config = dict(
    activation='swiglu',
    attn_scale=0.0884,
    parallel_block=False,
    lr_mult_down=1.5,
    decay_fraction=1.0,
    steps=3729,
)
MLP neurons of a small language model. Each row is named by its layer, matrix (gate and up: input weights) and neuron, and shows model dimensions 80-207. Each number is 128 + 24 x the weight over its row's rms, rounded and kept within 0 to 255. A neuron's up and down rows have the sign that makes its largest values positive.
After each neuron's rows, "fires after" lists the tokens most often just before its 100 highest values on Wikipedia text that the model never trained on.

L5.gate471 [149  77 134 148  86 105 187 136 113 118 108 124  90  86 105  96 117 156 143 142 109 131 102 128 167 132 142 155 156 125 128 136 170 102 121 115 124 115 116 104 155 122 147 129 113 118  95 117  96 121 184 106 125  80 122 158 146 128 113 120 124 147  96 150 125 128 143 157 122 106 154 116 156 121 156 150 131  91 162 135 120 126 128 104 121 172 109 135 111  93  88 131 111 177 129  92 140 143 169 116 114  69 144 108 140 161 124 149 109 146 162 100 113 158 134 113  59 131 113 145 152 138 112 150  85 119 118 129]
L5.up471 [129  96 123 146 124 130 119 146 139  46 145 151  88 125 100 107 141 141 115  78 129 131 128 116 144 103 128 121 112 135 141 136 136 106 154  70 136 125 146 130 147 140 105 122 124 146 123 115  84 167 112 123  93 129 158 134 115 120  99 127 170 107 149  95 131 123 163 110  92 128  74 132 101 145 152 167 112 158 108 116 116 108 132 138 147  89 116 110  98 122 178  92 114 103  96 143 137 140 121 134 112 122 171 162 107 125 159  76  90 141 137 157 163 146 130  69 107 127 150 146 165 127 147 151 155 140 158 103]
fires after: "ar", "h", "t", "r", "s", "as"

L6.gate386 [ 99 139  99 138 131 134 133 105 158 111  87 168 109 162 162 122 117 140  98 130  93 148 126 113 106 153 137  92 155 140 126 157 166 126  76 105  95 102 110 150 160 138 153 105  94 160 104 132 127 175 128 158 165 108 158 146 108 126  85 133 112 149 107 141 115 140 107 119 164 119 159 151 153  72 145 144 164 113 148 153 160 146 135 122 131 107 119 147 131 121 179 131 132 128 162 148 124 109 120 137 110 160 123 102 131 146 127 144 117 127 132 161 125 122 130 139 132 159 146 170 127 138  95  92 126 106 120 138]
L6.up386 [121 102 110 135 144 105 102 132 132 142 150 112 137 192 155 155  90 130 152 134  93 111 134  84 156 124 155 141 158 110 108 132 133 102 141 134 116 108 121 147 118 145 127 106 189  99 130 126 154 171 182 120 147 133  92 112  95 115 144 110 124 136 131 121 105 115 104 122 120 102 120 149 154 136 104 125 147 120  79 139  80 115 111 160 149 144 137 139 130 114 116 123 135  75 149 128 101 121  59 100 132  92  83 144 152 110 145 180 148 180 125 115 131 116 139 161 123 125 160 116 106 124 101 100 134 164 113 112]
fires after: "il", "ol", "r", "st", "R"

L4.gate117 [142 161 134 116 135 135 148 111 143 122 118 136 163 132 142 101 164 126 118 104  87 127 112 159 154 140 113  81 134  92 116 131  81 142 125 140 148 137 145  80 116 113 132 158 147 101  98 114 122 116 128 146  94 100 142 118 127 112 120 117 121 130 135  87 132 137 113 133 148 126 127 134 112 115 138 163 114 136 130 170  92 140 106 153 101 166 130 132 135 148 129 122  96  85  84 128 147 121 162 122 102 141 179 118 147 114 182 138 170 114  71 115 122 127 140  87 150 147 115 154 105 119 143 135 161  93 104  79]
L4.up117 [ 99 121 102 166 115 139 130 101 179 129 123 168 121 191 134 111 103  96  99 136 112 130 147 121 124  96 105 101  82 131 147 117 150 151 119 148 128 122 118 106  98 124 202 146 149 131 157  92 178 107 124 178 144  89 125 130 131 100 158  88 130 151 142 131  62 127 111 152 158 150 106  87 150 132 121 135 100  87  91 176 104 125 134 169 124 110 120 113 153 154 137 125 140 153 109 112 105 172 120 120 133 136 107 167 114 146 180 150 129 128 147 124 160 140 117 138 110 128 106 133 132 143 150 116  84 138 123 142]
fires after: "c", "A", "ic", "E"

L4.gate55 [117 146 120 159 161 122  90 149 135 127 113 108 125 114 146 112  94 123 111 128 129 148 148 103 106 147 121 157  65 151 107  64 148 111  83 154 109 139  90 127 130 128 135 125 154 123 138 120  93 115 129 124 158 162 136 120 128 110  82 133 124 130 104 166  88  95  93  91  98 126 150 134 164 163 124 140 113 117 121 122 127  65 103  61 123  91 124 131 143 129 111 117 150 142 133  85 123 132 125 113 140 149 102 142 187 153 136 135 172 122 168 164 163 100 116 130 108 131 161 133 132 110 145  81 121 172 118 111]
L4.up55 [136  86 139 122 117 131 152 133 157  88 139 139 103 114 143 130 117 108 130 142 144 163 122 174 159 123 106 129 112  93 143 128 139 138 157 107 151 114 125 100 127  95 145 105 155 151 110 177 149 158 159 129  93 153 163 121 103 134 103 129 108 136 139 160 136 176 129 132 132 172  98 109 111 127 141 145 120 101  77 168 163 135 111 132 116  79 143 165 133 122 143 146 155 120 112 162  93 124 124 151 153 137 155 133 119 131  99 175  94 133 143 137 101 148 195 161 159 135 152 150 131 134 117 140  87 111 142 113]
fires after: "ur", "ep", "f", "t"

L3.gate272 [128 134 108 105 133 112 131 113  92 120 149  96 112 115 139 126 150 125 159 148 117  93 172 145  93 137 136 142 124 120 172 126 105 133 137  84 115 119 133 144 122 146 107 159 140 126 123 140 126 117 154 124 135 105 122 127  68 122 138 121 109 159 166  87 148 119 109 152 142 156 124 108 162 158 116 149 133 136 149 102 150 112 126  87 188 135 103 115 114 141 127 118 110 104  95 163 112 146 189 147 166 136  89  55  67 135  76 132 130 179 150 144 154 132 139 147 144 127 102 137 125  95 147 168 120 153  99 123]
L3.up272 [185 114 102 132 115 134 132 103 128 153 114 180 138 169 137  85 109 148  97 120  97 124 133 134 116 100 138 135 116 176 117 101 137 164 157 141 137 143 113 138 126 101 116 115 126  86 112  94 108 176 160 131 100 133 103 125 109 151 108  75 119 135  97 108 140 112 138 133  96 124 121 126  95 167 137 120 138  97 149  96 107 112 127 150 125 136 143 133  96 172 136 133 112  90 121 137 116 160 121 121 138 138 151 113 120  95 135 115  74 143  97 170 163 175 123 154 108  95 142 132 143  89 136 114 184  90 145 163]
fires after: "re", "al", "Al", "f", ","

L4.gate321 [110 173 131 186 135 137 111 117  76 141 116  78 172 165 153 115 144 137  72 119 199 141 124 127 147 151 174 133 111 172 142 126 137 158 126 141 144  94 163 137 170 144  85 112 135 172 104 127 154 130 131 130 144 155 192 194 117 132 151 103 179 123 106 156 138 104 112 114 109 125 127 162 168 109 106 130 119  97 140 101 111 134 115 162 113 145 139 147 112 113 118 143 116 111 143 144 120 128 149 153 136 121 136  87 142 175 196 118 133  86 102  88 117 104 136 134 138 145 151 107 129 154 164 100  81 114 148 140]
L4.up321 [108 139 112 116 133 118 132 140 122 110 124  99 139 183 135 134 107 130 115 133 125 158 142 123 164 120 122  73 134 111  90 150 161 112 143 125 140 142 100 104 119 158 175 112  84 108 147 101 135 121 116 129 118 101  76 115 174 194 111 177 175 130  97 161 190 150 146 125 120 139 140 110 156 145 132 105 113 120  70 150 137 151 133 120 170 133 138 177 150 116 153 122 113 142 135  99 145 138 106 115 135 179 157 135 122 128 164 136 129 124 120 133 164 144 156 137 189 106 103 157 136 135 129 148 125 125 147 137]
fires after: "H", "f", "h", "F", "on", "ch"

L4.gate550 [113 154 118 120 125  86 134 116 148 136 115 108 167 135 161  85 137 111 102 118 116 130  96 133 137 127 145 117 165  81 132 122 122 153 100 131 115 137 148 132 138 108 134 156 151 107 153 122  66 162  94 135 128 161 113 142 189 175 126 123 143 105 111 161 117 112  70 122 103 156 148 152 122 191 107 138 133 110 114  95 128 121 140 108  93 125 140 113  86 106 158 136 127 101 121 123 141 149 127 158  83 135 143 102 118 109 176 124 136 120 137 132 131 145 129 105 152 133 120 159 109 117 130 161 116 130 129 144]
L4.up550 [129 150 105 111 121 173 150 114 151  95  84 121 138 133 140 121 160 149 124 144 129 111  70 119 109 147 124 111 130 130 105 173 119 132 105 179 112  97 138 133 153 142 167 117 118 123 180  71  86 115  68 117 167 130  99 121 189 134 188 140 142 157 136 140 125 155 141 118  94 142 105  83 125 154 116 142 166 113 143 114 133 136 136 142 146 160 124 142 105 102 144 147 101 115 151 127 171 144 117 121 102 145 101 154 137 118 108 149 185 151 100 136 108 143 111 131 144 106 143 109  72 154 143 134 129 112  91 131]
fires after: "f", "h", "re", "ro"

L3.gate23 [165  91 141 129 151 101  62 122 140 128 123 138 126 138 118 129 105 138 118 132 121 146 101 109 131 173  98 101 109 104 146 126 117 142 122 139 137 175 160 135 100 131 156 124 107 146 115  89 132 155  86 131 133 108 141 112 129 138 105 134 127 128 146 117 138 144 105 130 136 140 137 108 114 118 143 144 165  98 146 128 138 131 156 161 104 136 149 147 137 119 149 158 151 113 116 126 143  83 136 182 145 115 147 122 138 118  99 140  95 107 131 174 147 168 128 123 136 139 151 143 133 106 137 109 156 154 115 208]
L3.up23 [131  79 147  93 148 131 144 138 115 102 142 100 131 153 105 169 134 127 120 126  82 142 158 133 142 106 141 145 132 122 137 129 131 143 142 112 101 129 147 116 127 188 180 166 164 147 159 115 137 127  93 152 127  91 161 131 126 113 102 122 136 160 138 119 124 149 107 108 103 147  85 123 183 108 123 126 117 105 151 120 138 117 136  90  95 127  92 100 145  86 129  86 147  90 149 143 170 121 106 128 134 125  91 119 143 114  92 120 134  93 121 163  84 163 149 117 150 166  74 128 157  91 170 159  84 124 142 108]
fires after: "I", "O", "ul", "Am", "m", "tim"

L4.gate257 [168 142 156  88 110 126 169 103 161 171 124 124 152 113 128 156 160 169 137 128 114 120 122 176  83 125 125 131 109 123  96 130 127 156 102 139  95 149 107 141 131 129 156 113 157  97 111 113 105 159 126 119 170 182 170 127 157 146 138 116 114  93  85 174 123 133 115  90 164 128 149 138 113 119  68 155  80 137 107 158 124 111 150 124 161  90 141 143 141 100 128 116 119 167 154 135 103 142 130 103 151 117 135 190 112 115 139 120 158 171 139 152 126 127 137  91 125 106 139 112 128 111  90 122 155 156 122 141]
L4.up257 [165 136 150 127 123  77 138 140 138 158 133 164 145 110 104  41 144 144 160 121 149  98 136 162 102  65 159 131 147 109 135  90 125 116 153 170 150 128 119 104 141 102 108 101  80 122 128 135 119 107 106 125 110 136 127 131 131 119 132 172 170  70 151 147 122 143 119 134 132 121 140 128 135 139 157 135 158 128 119 142 142 102 179 143 115 148 140 144 142 150 155 124 176 127 169 153 142 119 138  98  98 141 129 129 159 153 132 148 160  86 130 126 141 165  93 155 138 165 136 124 145 117 135 137 149 121 121 110]
fires after: "ers", "it", "t", "ent", "inter", "b"

L4.gate249 [112 121 154 154  75 110 169 110 124 139 146 142 149 149 133 145 122 128 121 123 141 128 153 151 155 114 123  92 107 139 137 132 137 148 143 121  99 134 123 147 154 104 142 128 129 124 156 123 156  98 126 143 154 141 191 121 182 173 130 174 150 117 122 166 124  97 114 152 125 186 118 129 130 147  86 133 110 143 121 143 136 138  92 138  98  67 133 148 132 105 125 159 165 104 142 157 165  93 143 100 143  82 177 152 134 142 120 180 133 151 105 124 127 163 162 125 136 112 131 129 184 160 128 175 154  89 139 120]
L4.up249 [142 119 158 130 132 133 156 124  99 168 128 154 128 115 112 106 135 149  80 143 148 110 143 145 154 114 122 147 120 158 134 168 102 140 194 134 146 111 108 141 179 134 144 149 161 136 142  70 170 143  98 115 127 152 109 146 126 153 139 145 133 111 100 172 143  92 111 100 101 108 144 151 145 116  98 148 165 116 107 146 108  87 147 135 103 155 130 123 124  97  93 155 148 181 120 134 134 129 131 112 138  97 149 133 127 115 148 113 147 140 142 124 196 122 112  48 129 160 135 108 143 117 116 115 124 139 132  80]
fires after: "t", "ent", "in", "S", "inter", "pr"

L3.gate195 [158 130 138 147  97 121 123 154 150  60  74 121 130  88 150 148 159 112 145 124 136 159 130 108 145 129 113 134 120 154 153 104  92 136 150 110 153 181 100 135 150 179 151 154 103 114 194 130 163 122 125 120 124 138  92 184 108 116 135  96 122 174  91 147 111 160 141 112 162 127  80 154 115  94 117 147 159 142 130 147 101 145 118 120 109 102 146 107 137 135 154  98 129 138 139  93  86 155 131 155 121 111 120 156 113 122 106 157 136 140 143 129 150 116 177 128 141 112 109 159 163 135 162 147 128 136 132  83]
L3.up195 [115 137 148 112 149 111 128 104  48 100 116 117 123 133 138 165 136 149 127 135 141 147 162 109 145 150 124 131 140 149 129 138 146 178 126 154  76 109 125 139 158 133 148 108 145 137 174 136  97 134 110 113 116  99 170 124 122  84 161 104 134 127 143 121 135 152 123 167 140 145 111 104  63 149 105  92 149  99 125 141 140 164  81 122 120  89 143 116 134 139 124  47 129 145  74 128 101  94 130 123 140  99 145 120 117 141 164 129 100 139 153 114 132 137 113 106  89  62  89 132 144 137 118 118  89 127 129 111]
fires after: "S", "R", "th", "r", "D", "e"

L4.gate129 [129 156 121 155 116 151 155 121  93 137 149 115 157  70 144 147 138 119 128 125 107 150 129 107 198 118 149 147 127 122  86 159 102 156 141 123 138  69 153 126  93 125 124 137 113 143 178  88 152 154 151 126 152 140 112 147 114 119 138 136  94 163 138  94 121 159 106 138 133 127 123  98  87 163 133 127 128  93 138 124 105 175  99  82 159 149 138 153 111  91 127  66 128 125 144  70 108 118 111 113 161 113 160 152 100 139 131 136 151 122 167 118 120 113 133 100  79 138 113 106 167 135 129  88 145 110 120 143]
L4.up129 [116 135 112 159  97 137 140 110  89  71 133 128 157 129 109 154 122 116 143  64 141 142 112 103 157 158 129 121  92 130 155 124 124 147 121 112 114 107  88  98 127  92 139  76 141 132 143 135 152 174 108 135 123 157 168 120 125 135  90  86 161 174 131 141 124 119  82 150 128 114 102 151  92 142 112 138 107 148 126 125 157 154 116 119 130 120 130 113 129 106 150 121 114  90 125  85 107 124 150 130 165 119 130  75 133 126 159 163 103 139 158 127 147 114 105  93 136 163 145 117 125 144 126 118 112 152 161 104]
fires after: "R", "r", "Ad", "s", "er"